python train.py --n_head=8 --d_mlp=2048 --init="normal" --optimizer="adamw" --seq_len=1024 --train_tokens=1245000000 --dataset="wikipedia_en"
MLP neurons of a small language model. Each row is named by its layer, matrix (up: input weights) and neuron, and shows model dimensions 208-399. Each number is 128 + 24 x the weight over its row's rms, rounded and kept within 0 to 255. Numbers have three digits each.
After each neuron's rows, "fires on" lists the tokens most often at its 100 highest values on Wikipedia text that the model never trained on.

L5.up1504:093124137187176130107145145110104091131125125121102120149145131098145089121127099152149134148163120142140091152110134126063147157131112150134124115109101172154128129136174128135099079135172091130142084145140145138124129095148077142108102146087112147105084113185141104113128114142131140128130142136150124158098121113142106107109107118128093135140105118110121121134124126097147103096123114139108129151106149155134161130122114126138130084148146154135097134165131171079138167161139102157177122119138076130155101172108181136132116136144128158130144121141167113143175109101155119117
fires on: " under", "ac", " there", " Te", "em", " November"

L5.up981:092148133136089097108151139129162112162067097134158146135114116102111165131066169159088136120184132142128148103144118158143148107117142124141078114111112170159156130152079112150149078116124118080122106102140156102110079110163157131115100091118133128078136134141139128153125144101113125118141116148104135119100125101114147143131140114123158121122110096125108103120146146086152124114121136119133108145175093197130108140103108133110132174108090124161174093134109157091138120112100121138105142142127142151169111117141135096081161152128171126107176119144146130155151159137134116115
fires on: " which", " being", " found", " r", " inv", " known"

L2.up934:128125146137132121155087109132117151144058100128126128093150151092110119143106140104105130150163136104142161111108153106116082107128085171155108104115131143136131117103106105125134136145177176136098104196144167101165144101121111119103125142142122158149148086134150101120151126124126139157102108115153118129129172143123153139154136157118136143110140142059083105160123165153114095159101133129151082145116115118124121089113123156103183076104143144096140168114107140126075088139129130128111134083135135139109118114137124135111117133110093123114090122142121155122133123117116124108
fires on: ":", " |", "),", ";", "\","

L2.up1999:123028108130103133125141112100172106129114147132116097166120109080121064104105101097102177135161081143118100109143079104115124130148148114140124129130107119127124117168122138153146113179135113150167165107143112135098166128109166122126124144146136154106136087105107075135123119127137157145155115090124137118117118138124117135141135108110120162110134105101120136129096131136114132113122098119124096115110067116138139114125130195177107096083142106096153153143136149160128104121124133135118155085154151111090109137103132119187114113099146124081121148124128161104115119109134103086
fires on: "h", "op", "m", " and", "ac", "ic"

L2.up484:157104133176160156145126130139085109154124123109113100105124108150114114123119105179133146127123092123180069154102113116098160136122102163134117125168122129149186124135114110080129106139146127135123067120124112161139114122136076110149110129091152091166133139116169094170151148127164099120126188100156097103096146123098118127132096083143120131145115112110092135150113144093138122118128124192141122163125106122175111070168142117106117132131137155149072131151154097115136118101119119147152147126126085110074113122127145138141163160113153129163130136116144151111171187145159111132
fires on: " of", "en", " from", " |", "'"

L5.up131:142116117121116117131121136151183158123146150100108146108143120118128130095143140165100135158108146140110101156149147151086122130121154137138132100120157112151117081146150165106121085163149164124100090152131125153140119101132101107116129162130139144109154103099150143155131131147133139165120139116112105150120114107141139128133073157150166101107167158154111083118156152123140122111173123138127113112089144089112134151093117100153106066086079102142125124112170139158117122122099103174144137106116097132161105143118111158103151160122160130086159114102109135170182188120135099155
fires on: ",", " and", " to", " an", " a", " or"

L2.up502:121120122135126127115124094154157143178127125086137149131112125171115119105077147129157131185132105128120091127155111125106104085090149099121164125149175138138142127135131147141124122118112115141150159102098087107142160132082120084107135141107109079060145131095115123117145114137091115121168130150119108124146109153107118129087122113143130119139140111078109108083171134132161103136128119129108126109177153127130157092147141136122115118112130149127152195088144115158158107152110136127095123121140090112112146124125092117130086128087137133155141110118150112102138130151136096158
fires on: " |", " (", " in", ".", "ipe", "is"

L2.up798:097140108122117139123139131124117133102149126098107122132098117169157077117131109102141139084119169137125114142134125145142098125134118073166123127143112130112107114161123100133130123088134140162126119184138151183113163145133118153130107149104139108041077109126172129134072147141095100144103127156122106101135186081139112091109138138118122089118109113124136132132110152131097120089179112135131116122083131142101144124129133159158153112150157118102105136144103164102102165120100104128157191134156127101106119188077152126135142128151137122124141110176068167175126132164150124118
fires on: "it", "id", "ed", "ie", "iss", " at"

L2.up1847:126140097117102134107098137132121129149141142126122114091145119130152098077138134128134068117096135142128086121172129124136150119131132152127133129099124092178167100131127146150121105145156107164153127141136099169164065122113062127134124158138138153102153154134118068137137179130136155152129147147149116122144136127126106106124112153107141118103165139125162113148141133129172108116137133127138141140125157168126155110117141117154096137126089116129140169114157119108117072142157103191126146117121133135121111163113132176094102127160156137158099138139146137139064151099168184139
fires on: "in", "ide", "er", "it"

L2.up995:135106091112092158121149083090173107160119143120110136142143159129141145148129072169106155190149162152142121170150105099112145114144133164122149091100132107161139107143129072075111110160151109113118097121145145136108139108094115070097126133110112089095164146117134129158143107165129173082151120088155109102151144091127133146113066094117108137106108065093117136155151119104111106112182102149175136140099126126115146122173125122152092091107147116120127096142155134106080154132125139130158170104134122164130147085122145142138160137174120105112128115147152108106133129130155114141
fires on: " |", " |\n", " of", " Team", ";"

L2.up1368:144144148146114131130130174105113097125141161145123094125152145098117096104112131090112147116158114137126113138132125075108133130100104155163144135140121142132111118155143103143114113143140161168127109132143201130149152145159128099116138105135122085126105128102120131090117130101076169166123158102134158144154144109160141119113153117157109126122167175103116124134059135084082137169170137130147161114109174094089125066140156164128216104108091146143127125131117094126109142114118107189087129097099110133121114086115121123121127155106124134114164199093100112167189154091119127107
fires on: " of", " and", ",", " have", "s", " in"

L2.up241:123132126135165142064128113152124080138105164118094163127154141153117148114138139137130151147145161125162150161104150117115148089122118138145085134100089126174109092124188166125134155181152116176130137150129077119096126125091104124092135131130142135109135116115125136172138134122145113116135146138117140138109160067107128197170131114125108164147111117111088160104113139110143121123172095131133128158135171131127127131095125144094097156127089152122157121129156174113123104123134080111123136122107106126115134112108102129170082120119129130101110148171111121140114137077126105140
fires on: "on", "y", "s", "g", " &", " and"

L2.up390:140104113146121107137084178094134144126145112113119127144147103087149162128134158087132101135068133123104085128119113144167154139107111149120160159128070136124142133139107141066144144119151148180120102139076140110123124145140083124101116136143129115144105152152157091104162171129071098191083162137172137121090104144141150178108121152124103154091131149124111101113134101123153118091109138122103140120092096112095128140099137177141183135145122120130137118088097154127094104172124103154110109144128112101135106188108129167122124153134139111139106151090123173120149102143133122124
fires on: " =\n\n", "\n\n", " of", " among", " various"

L2.up167:141126110174103139104097159189105129101110124107130127092151123139147148128134068149132150127108084167109056133131140153080087122141118109136119106139135143142126143132181150141118132089116101145119158124162121151101132169108088150141113126150140126136149171078118098140138187153114089127120137155095130155111121092104127119150137153111117120151100121148145128134105147141108108129106140162145135139113110128157107112147129083103130138128131127122120134094127087147105091119105152154145134065072145127070128095088142120132141111134134146138115172093116095151101116107167097129
fires on: " that", "SA", "ur", "up", " called", " worked"

L2.up1159:138085118132066101091151117137128153129103137142152109159154105111161123100134127124167144120125118146138140139138137142131090112084140122138107119126110133093159145181112088112130114130137125126131105113184101121142107123082167085113118150143151136086105112117094118138091152139101151154112127142093159172128203100082147106151127127174126148123102152117115126127095136162133154129147070187124116131144085108160107128107180108111144082155145120121128133120143112150089138124148110094127149156127153110082101135142131127148097110137164137142127128097111148124158115145144098127
fires on: " |", "at", " (", "d", "r"

L2.up1417:132064095128132146136117144144146145111077123111092093131103055128154117101150091114100152129133119105152131129137147105132111128072113153136149116114134147163104136144154110148109130132168125132111136120084075166119149135071148119135113176120112106105149158078168128107100111131123132118128180154125148144144108131140110121156106097176089150102153102111166137104132107098124140108145059124134139143146126111131121159132164156116102144102099127116097131161201138139126114111135153108118136114142112118100109123083115086146155108138102154127121111088133131129111114102146147116
fires on: "===", "h", ":", " |", "-", ";"

L2.up829:115123131105131107133143172108135098168148155093153130166127093181151124144121096177142153162101131153089147145189135141138090124103139146141146102139127150127128107098142154098125164089090127198112159169111086119162125113136126110120139123138141135125097121128143115127147122133072104195109174101129143143134136111095094162114121142128131131140134117059110088107107120137110141126128110165124116180122120115139095143147159077126193121145148119130078167062166105073109137135100153142168126133160150168147115126178130144137113106128125101164171110136164094100100115137142119155
fires on: "un", " Open", "an", "o", "on", " San"

L2.up422:118142135124129103124167119160124140137136142105128124121203141157127148124088119131157115150148127120112155080134123142138113126138126142121136132111151151146119120108151149121145174107125110170150118140157095093110144138108109098096141102147077133105156143129125144092122106105086168135138102154144111109128101095132130113144130165103114127140119127104127105126178092131111087133122108085147149113116133116121158100128137123119179132151137150110154132087101086159145159120114138077118122140143120106111122147116128117185186114169161112083146165149162135134118112121146098128
fires on: " ", "el", " |\n", " |", "is"

L2.up173:163129151107125119113098077147105129154116144111138122129160139136135089127102111132113135175094153148128144128157086115131101068121113136160125095088129118092130105140161146159100161124122122122136122148084133155123119125110158128127130163129161101169135130088162116141113160120149091161096124145112105128086173122124124099129114099125102158112127095168120146165142126156106133127158104141135107121116148136144162136136096125100115121129109166124111104152120091111134118113121141120119168095161147160080139148154148089142109118161107122120145135123137105102080103134137154154
fires on: " |", "ing", " in", "ated", "o", ";"

L2.up81:126111139206148148122100156101141106175138102131123123130140129113106126137101091125064127172172135125134078165117085106127100110137164130151150095084130127135101137147169077094110086114111099134125122143128096157131128106105099077111102118137148103146078087123130113130109140121105115173137104148130135150102145111175117152159139174126123131146091143156177088151141172116114113113148109132112131109134117107138109106122165172092185136181113130137143137137101134137144134116147080115139120094126099124118161107103121124090102135144125135086149116103183118152150121105147113140
fires on: " have", " of", "ul", " date", " not", "out"

L5.up1321:157117125125109141110116102129140122140099112106127109084165139097123095140151093126130088109169076148110120107124136108177142139132138081095108080183139119135159089120114115085119122160094147192175110131143110150165091119098124161133108131132137158111188141103169131115139192151144077176133158155163107160095137146086095137127095125138134125113146137117151150126120116101143115163094142116128148141093093104155104105116161172155156126077131128162147134108149179137132102127113129106104144102118114090110127198120140152144134120118169171103135102150168144128092153130161151127
fires on: " of", "in", "st", "F", "ac"

L2.up1655:141096129106168162126131188156150112155127143097122132118083114157123116142095106133133092105086137080115101101113143151075106136134138122106138113120105140136162144107147102098095160129163146153110121135117177143131156125093118102126114150065104186077128124110109132122131132134099097127137149106158102153140164123131119148180133104137161141167122149104147117104109120118168133139148115134143113126143183142177098112150182127112126120135123101126123122096140146096121136106112105115130110133097107125121091101153062151154090107101154142120117108131101114159193132142145134109
fires on: " :", "====", " March", ":", " February", "–"

L5.up243:108099145186141103128118093118106126136125123144122154100149114109146100108157131124089114160115089125138109118119129166086132102062086172119145156104126103137131149135160107129127148185103155169135104110123154149081115109132091115127177094122178092139149123125143172115095101106118147122128115129101112126127113146124129119160103121119161128136143143113105133169141151118117094114165121124145151082115145153124113144139090152109131114173134144063127097138106110118131079164096167146132110090110124136106128107128132117118176139103129117140144159108103106127130135140108135158
fires on: " ", "s", "em", "op"

L2.up363:110089133125092160135116146091124159145110177116123101137132155154128129108113142129100087149127076161123106078144157169152114112048142161122165123159168133121073147117134161107151112136129093137173129126162135159134163106140161120102129164147153105099133082135118119138144115147142129138136164125132114123098139172152124126143036201118147141129174170123129112145130152083115154105138135116115111126141124110155102131089139164071113128148098116114151142133153110142097128140131105140146138157126075083139089116099149095142101114155144121123108118114145129091140110128147116130
fires on: ",", "st", " /", " |", "re", "ai"

L2.up681:111103114145123096096156151122149152150154140073111119145141105111121138091117174119131116105091096125130146121152128109107124110139087150119152107115085130130124134135109146122129155128098140113148148139134099135095119089135132133082078117154137098106154132136143106110121151131157107138128085089120139142151148150118113160128098142081100133108127155149116137149142140101156123107109143141138081145121088196152155112119131154126142126118083156165136192091138102128104148121162171117088154136132162092082106116082183114125122078084116128149083076085137105137101136103156144109
fires on: "er", "ator", "or", "mer"

L2.up40:130153124110095089126148116121119151108138173096136135142085119133147139093098148161119084114147078103127106178108064116138146132117114126128070158164134071127158115169088097120162120105106139119137145130122113186109147140121119164117159103119154137092128102069153106151100154137143119118128139142130135135108127108100111145135130111122142149129136130145145134147128169110126142126146119119068093096157073120086125106130154084133083129117092099164143132116154132119113116139120143123125155129125097115101142150105113113178107157151109119072164143138099139114105084122161079148
fires on: "ar", " and", "ic", " two", "al", "ing"

L5.up1768:133095133179157139088156137156123157121128126093127108139141087119110150104097119118119111146154153133101119158113125174131099092098160161148131162178122147123135127119136127068105102092139123098109080162103131124142126082149110142102095125101099123127129106113141142172111108109094102160133145128158128088140136114118154138119091154118157124148188141132123110152154129084105125112135087106051111119108095126103147112142129092134123131168149103124120094125107131128111123074182085168121089130134132100120108150199122142125135119130174099102103127128115115123133112135123114130
fires on: " H", " named", " for", " to", " described", " at"

L2.up1809:167110116110086128152170160148155148143125153116144108131168082136128155094161127111109123123108106168073133123144143109117096107106133158161124139127157091127120109151161151094161055114146131162136136149128154115107148141105116149125138145139125128116096092116118140123140092130065122161118140114141123130192124133113154109119098100120129108116145149089156124117146157118122144089132114115046142110149080114142146112120106164124205076127138089097116138133150122108118130106126135152149144108106086119161146132122130139149129147160111110135168173110103115113169133135107115130
fires on: " did", " for", " do", " of", "id", " to"

L2.up1852:169117124209123131123107114130119121135087101119129091175133171117136114103131151118113102145160082142114131127094145104157130124121121092138185094088157137131128066150119133087135107083111151125114164119154125107101142167121160135140153085118104127073145098113107104111161115153107115147097163150074152133108154110105135157210136123110144115106109069141178116090107155112150112119124148115136153119146105231132102114171132135108102102111158145091148163122133142119117108102154097107114114157122095132151132138157114140120113149090148146133109134118158153111116129141117146165
fires on: " |", "c", " of", "–", ";", ","

L2.up2023:096155121166112134151137163107171130177138107097118108142137112138116123125082166116089101140135130143060140140089081137155152179147104126074169158135103097115137091073141171098141152090160132135118145118111160141152119159103131147159119099110127117116144111118163127162136147099100135134106104113135133143104116129117136169123117118141123151102127147128111089123124136132147120126116123111086121101145114144134133142136082147112177128068085177117140097067114127122097124158105123146122090123114095147160150167130094153133105152166123092092132149137166117132118146148145131109
fires on: " of", ",", "ic", "\n\n", "ale"

L2.up1076:119162089145127130130112133098121105123135147097145086129168144097128134117099122163094145099163101093153121132133126147109110129134098158140133109164125089115127137163124129170157121123163173127167075133182149143137143103100104127117108161139116123123106133082144119114114146155146133173143153147133083106078124111113085137095072105158123118146090087118136126133109124117151091114129132115141135163136123112141145112102135152124102106129121109119139129132176127110133117145147102117158163116123124125088142146128160130133101137156161118164121122161122139112127159118151146132
fires on: ":", " in", "ac"

L2.up872:094130112169122111120120102118179157095122123140119155086144137122142098112129142134137139139101101189113116126147127155128050160150143093174107145104120154150145116127152088142174096115130154132134165131111107110104144135126074134139142160075162124153138129096108155117115115123109083120138175136147107112154150131106136141131135083127097140099139127110129127108119116118118135117112127143119139146154094114108099153104164135145134113094132098111133180162162163123105131087161098131122155131124116121136110170128114148112145151122155107145097140104184105103115113142122095157
fires on: " United", " ", " by", "out", " at", "on"

L2.up1944:169137109138118137054116114097092083105119164132144132118141146107144150100102164164140159153128168160135132107116087089161125096075089175185138109135091133167105141149151097140133129137143151128149111137146159110115116150120117105129117157104148091089137122154091146126158121120113096125147116146088097141120144091130135156136109110154139161127165122097093134124175146141110114178180105150152108151072135110120099131124110083063109115101146116116106158119125123138126120148130106144149119166085119133122080123128118102140136124132103124123110113107137140096112134164114130122
fires on: "s", "et", "e", "ers", "and"

L5.up1208:140097129131127141122138117112113119136113131150143126114152108165106133128107080128098143161067103149149177126105182115159089146146092127142163110124134131218111077152140108154176114155136113104107110114127099146169136175127145127121081089083113128107151123113107125134171099115160098128128111122116130143162065168145079140123166067097116139110159124132144061119118138102120158105114061130134156129113147102138103132131181117134078146125165102097115151131116149092089094120133128136153146117104145147155131104135134161148122062122111114103165140133156170105111121135159160119
fires on: ")", " |", "–", " |\n", "born", ":"

L2.up665:162142107159124115175167111177166154095072127145145110111142161124130125140131136129117082126173123142113123120143170147151062145118070164179137136127118160151138092144140128149131131080133116147159162119139139115096143140119116149151144172108116123141169143108151156109102108149144165129137143147119110165195132095120134156151157157183117153116164084107149140119116155130120150131150087142127158126127111105143111141170138083072106128087135149090101156147161105182087110094110134156100141110150125121129133129097098098164144105149174128142110116089135162108084106111124150159
fires on: "on", "er", ":", "ang", " ", " and"

L2.up104:122142136111153124122126148123122126162100113138106124070109109154097120144089167151083107142138136112098141130137124138108111142154114092156061078132132105139122170169148105133165118164142152130123126122133116124109094116142117132102112124114104169128123106144124121132107146125110138129121155134091098130171130133096130140108106135149129149093125131132121121108111120069155153091152109137160117103103113144100129127111149173115152113178104138120162144121092162093124122124170140149100121091124129168144134089152047148130148097117173132101133154134110134174116123105149134120
fires on: " well", "ell", " far", "ill", " much", "pl"

L2.up182:128112124123126162133158145123180113120134106136178142121120121136131147114109140120075163141094139127151146185109107113111140127097122134137134120068161091151113152150150140137142116165141136159093159135128127110120116082119113153117149108103161116083105108139142112094118128137151105157150102094141134133100126101142119139102079107079143112129108139119096092147139112138111135122178110152155142130110118136111103149094112070138095139135113101154168129109137154122127124151121149102149125139130097120122140113107129121066167083097150124126143132134175124135110111125129128122
fires on: "b", "p", "l", "w", "c", ","

L2.up1273:145120125108135123127134113169133166143119130123133114134134097155083109134143160117137106139111126113128144178115085148129114136152134083173130054135136125143134137153178122155144114139152148114121129153120152133127092094104136121128138116137082180134132109137129150132117115075139122174110165130089145143136118091119136152139124133161090120164159124131143131143106136170110172100131121095118102116142148162133107116123149138144169149118090114137136146133151142117113136103101131113149155135134152117140109169105086130144131152121157126115100145123139093120170088168112086118
fires on: "c", "ell", "esc", "pl", "l", "fl"

L2.up1016:108142114140112109101138138123129137129114144106130123111095128171131096104146062124138142135114108144141103129133084127130175143132089149118186097157110153125136176146117142120133109124179105137145117118136125126122151116093148129154117113149143115114163127078100139136126159112128066135182185141123107108110158133137139098147126157135125074166144128107117153105122124130127089108134135131104131105152099096142115084163122129103138106097136161151126111106132097107127139118147143126165148117138148132086094117113101084087093119108139099097117172133154107102154128088124136127
fires on: "is", "at", "and", "ü", "'", "ov"

L2.up216:140146121117049091124166086172154135132133157155128120070151151146101126118138083136144166139129168142128120180158108155159091130092118149159141070147113145137146141164127136116143140105145109137153109123129135128083145121157104148146123143118122109158160158106164157133134153139141161131152143114105095164159119075131127150134125161132151169072156146126095134087108141083107108096146122135103102119168160126095132137122109172115128136106116112105132137082162120121130109095121151135138154111159173160127151134160096163127125161137138108149098120121181129102135084135153136139
fires on: " |", ":", "on"

L2.up1487:129104113137115083065099120141154145166106127155113150110173133095122116130110136082124144136100136190125096145136129161104124119139096114129126078119139136126099126155151156155132208123138140135119142106098119123115133129103156144137146105136086124109117129144150149169138126145113117131141109130140126145143091139098138100146123088128168114137119077106095111126126130084168160078162116154146147134119148125096194144105112191114106092109082128094160096081161136133135137064119126098133154147106143129116164119165139156110110117140139125073108142166092145118136134095136123142
fires on: " was", "st", " being", " and", " &", "-P"

L2.up1451:129093121138084128139108103070160154138139152114121103092149102119127134142146182135113117125174118081148152118078124126123171139154099140142132168139151111129145140123130154119165129202126138120177090140153114157146165136142125103111108108143138096114130089144142106147112105103135145132121169106144130092105127147119117165195119122170096134110136145080067115121124194090110113096152130155086125094131134116119129071131166170137145146111148118135130135141105060111058101167164137142142153115133092124089124120104186097130159128146128148115118136162148106131131137117145112143
fires on: ";"

L5.up1934:111147111117135136127154118148128083137095141110158114151129153129155124110140133157138124174098130135100155137119169122145142146129143096141143125150171088108116137149144122102114154122151159124128153138137113149166140095139150116159139110162153105065108108141163088132126101116089144133158112153119107113126101075125109128106127171121137109166145127150120099133099154131098145098170161102102123137085072140119154109101123088109131113106139106150121168097129100124123118131106153099136171161151098155141104118136115099121142100126126128119114100127114111093132124149133091182
fires on: " Mon", " Don", " San", " Met", "on", "et"

L5.up691:112128117128108078064141168125143128106122168107141091158168176158113120111111125140120097126136092158120103183138155143141130174145117161148086160122166116116132149128159113125161148108117120168127133115145140141156127106142129130102087123148122089125136090121148112128128149182097089146124134182180122102118125166127135145106092147124138134180148083137125089143099132117157130095126130106118129159147130096137132095137169128148157147109076163112103155103130096152114107148163113160112170120102150104134161104086181139109123105125154132154186134077183110134131108141131109149
fires on: "ov", " exper", "F", " F", " op", " Public"

L5.up1174:142133138181156133090146157144153076134169113111110140128151120097108133137143158120088140138124144153129113117101117093132145123155142149116112119163121113179107133174155111116192110136129132149133160161136077167165154089123153134139106117123105146102115164112127123148125136126143119138163146103143136133127128113076109159084121112070098165099093122124136087123121128131135105115122104150089123118170150127115095116124139103135147129149100099143111159090119157148144115172140101138096143121184143121102134133164145161103126109144155119102152148124128095131130104172124158158
fires on: " ", " of", "p", "t", "P", "N"

L5.up406:124102115185098121170102130137121149124115098153138139159139112130124144114093118134084107159150108086141109102099107177126166114084082166161116141173117090195112152142106147150134170139182118148138123146098116125139121105187126123133166114087109119129126104122140124098125115123165138143140091109181123152062143147126155167158127118130140120124116150088136117101168151138125115148122141152128090125120158157147069090096156121084111094166104136153129146121166139165127114113101111133104174147145123118150096111132126103141133113121136125146063149141142143127132141087142088143
fires on: ",", " |", "°", ".", ":"

L5.up1828:132134137095111139126131127134117145118117125128147119117158096134141114115115125159134140118085123086141137133122168133136110113153126114151141135143106082145173114120131147099155135102120174150113138098126102176124155095076109089136123126136131105079132103079151096121118129132072129112133144094144136121150132120156145117153121129109128106125181125132143089157144132145105077159179096097127120122085075115106162150106127118127128102092157129137138148117156110093097111154040115142123129107133139149098086157129145158137159181118163107110137166159128134114124125169132071218
fires on: ",", " and", " \"", " ("

L2.up1427:179105126120171162138158116120124151088104168143113153139125124107087119113126128142120135127147119162119129184121094114128111142096145079125150095105127152139130096118154107081131119134151113118117139140135120149142125085082178131083136096120100090126146126140096088137117147156137146121150177120147167078130123103106120158151091080115107132088119115126175122114121124158115163104128129159157150177166122147160116135142135079110124152133171178139126152135145122138114120118164102140123148084133115101124124105125140104147099088069126168119113137117130119135160104151156153143
fires on: " of", "ag", " |", "=", "ul", "asc"

L5.up932:130186082145136118113135166152146106151125149123161120115167090129105135132145126122121106146126120131136080159110107113150129144154083172111080109141107148117138100139096067111159136139161158147099148147151133143112125140102134107098120103117145154120105141097135121151099128096108111160155158161096126141163139106105159118114128155124143146094094102125095131162119129103119155114135099176109127109161101139140098126141119130103142097205104129119140116088112106124105116117112130121089129164187156121075117144106143139115133170137166131116092100147144098139135119133124151141
fires on: " ", " on", " of", "c", "ct"

L2.up545:093141095127135129087128153151149122184109119139102125161099161123147129124139160173110138164149119114135129114097125093101122094146102131147115111158155157119157119151179136162103122141149102122102140131137124149113143145095119116068162125096092138090101135115138127156156112129113126123122142109148139163091121115142110193131111096129089132119142138137093157133121154071095162114148141141087093094196095108097125118151176099135093112186138117149148142125156085152117126153119157138200095136141163103101156125181156143107129090145132117113127125145131079099170165168144137115
fires on: "199", " part", " February", "201", " Christ", " |\n"

L2.up667:143149106078115120139156141143143121116114164121131074153124137139112041058122126132078114103109138148146123152140114148090129147116125127204134126122131117122146151149120116150143140151130123130123120164131163145120146120157136137126106111131133129129154151132146166158162130127067126192128151139101117194132110143123170072116109135100165112121145113109159113118125161142134083138108165114112125124151129146121090095161131172112166161119097125135086133164104077141123132134135111133091113112098088095135133144114128130126141129115138118127118145128156093133128137137112112116
fires on: ":", " of", " DF", "8", " in"

L2.up1103:146113134138107130099151113148116138141129181130131118095132163180130146154118103140154129174088134108185139103122107164110153137094140121152108122147161145177112161134125157145107108155148101148134107162120165095136149142132104164104119137149167122133164146131128123103151102107114135149116149146166137101132098117141148098126126125112127084150173127104102162152130093157089163102116106156076106164094129129129123125134133145095147154125102055134097153139110094126114144117067111143114093128084125089141101169104152195122164127094116124151133102116149179158135132128097096116
fires on: " and", "in", "==\n", " ==\n", " like", "r"

L5.up991:157107117172113159102127127144159104183113138112118130123142157177125088133148162138112128137139098149110168111106124109083110118101093110117099116133131092117164108168127135098126104133133105147124140101132062116109084135060081105112101114124186121148129116137113116131122162120121150160160117128103110153136183132114147142112086165080079167142151148119097114128117141131157146163148130126144120145153107164142115147125108115108108085159118151138123139114091086104109143159124147120144122166105108146116135146110144152134150126125136162122162126071155140145152131101127136186
fires on: "y", " it", "er", "en", "t", " been"

L5.up892:167131077132148094159146125107095167159098115133078106114159103125122142157120147135162168146122141125125143156160111168092109128118143127141099157080103132196118133118158130084143151117120125165130198096178105146103086125121088095145138134109134122135128147133151101124134135121121131116110117126126137120140191155084127107177131130087129092167128118109124107124083148132136118116097105101117137132108114122153119120170128116117141114174118104132169165128157145117107111154108140095132109132122149084104129135070140128133170128122125132092131143120130123068126147139136157130
fires on: " a", "A", "-A", "ü", "á"

L2.up1646:161122098159059124111132096103144139156166128136127093133192174149127137137145100122087129176116183126116117139129116126150112132143088180142117129121111172209128108120146148135128121130162138127124117144156165119136151136070125130142093123095117127144135156140180160206126128129095137118130124133148143145127162099133113110144090148103129122096112131096093158115129147123141145118175139145142124122121141115121128126089155150068125122138162156123069129086121149120118123096115100120113151108164158102147157143125083124116117171126148140132119126108138093105185130153126122164
fires on: " |", " |\n"

L5.up1203:148080082114117131088132122145185124117135110124108141105128112118116139139165151138133181126089149095145095133108156152115127105113166112142095102170140113151152133119138146123171104172146139108107112104129110145144133132120129099100150097096143140105137148101133134136158133124088090139110104119117125090106115147142128125146131122123155116175173095132111095104120123135087137126105108140171115133075118093140166138124135140132126113115090109123145139106149110131094109116129133142126148137055119152170121177126137169131163118112159114097166119122140173166162188131128127165
fires on: "0", " and", " to", " \"", "8", "–"

L5.up1254:111083129104152129158189136102145090127109127142128130133136104134161141102133106140113144168118135122109154133130113069137119110111148142137159148111154117126135130137134122091122130151166074146138169133127130136126161092139128112148081145106146141108157100118103156159113119136149123159141124125082112134132103081074094142079084147089155169142108162166096123105119150142152144098162097161114107141107128104178128115097117093138115168105129104139145117133151141151090098137110101130115125127132147126141138177148090137052149137158163144115157178098126121161165135147169121170
fires on: " of", "at", "t", " the", " and"

L2.up834:130162120133178106074154142124123110131111092108140111128153144144148082117098104135100162125078105106167125184078137113134114085135118127109124153123103129144155091150136091159162104156154106103134117161099120197128152116146134126054120101064147123167136120088153158165132135110154105123142173154122117157116163161148109116134119169130134130095131144170155099133121174132101149152150126129111100127127105122128123112156107132157102128145115125129129114095124113101133118128116095084133150131125142151113132117137152096100136160144125111113123139086147165089135151137128124151
fires on: " of", "%", " |", "ir", "at", "ated"

L2.up1217:152118116114067106124092129130126149176087142133111131108124149120132135105087133127157115124182133149129167134164122139154147117150083161159121167123135118210108066141200141114130122128099103122127140126140081153104077088090120083171124147123112113155141132089158090103139134112121113125117084151166125138126147103111126133145092159141144110140103092117100120163136119149120146123142052120110141166133131103130088112140130122127118107110121118095122107149096139124144095113149119117145130130124167141075135079125135133128137121147160155117117164171131173125143144105118084133
fires on: "ed", "ty", "ly", "ary", "y", " and"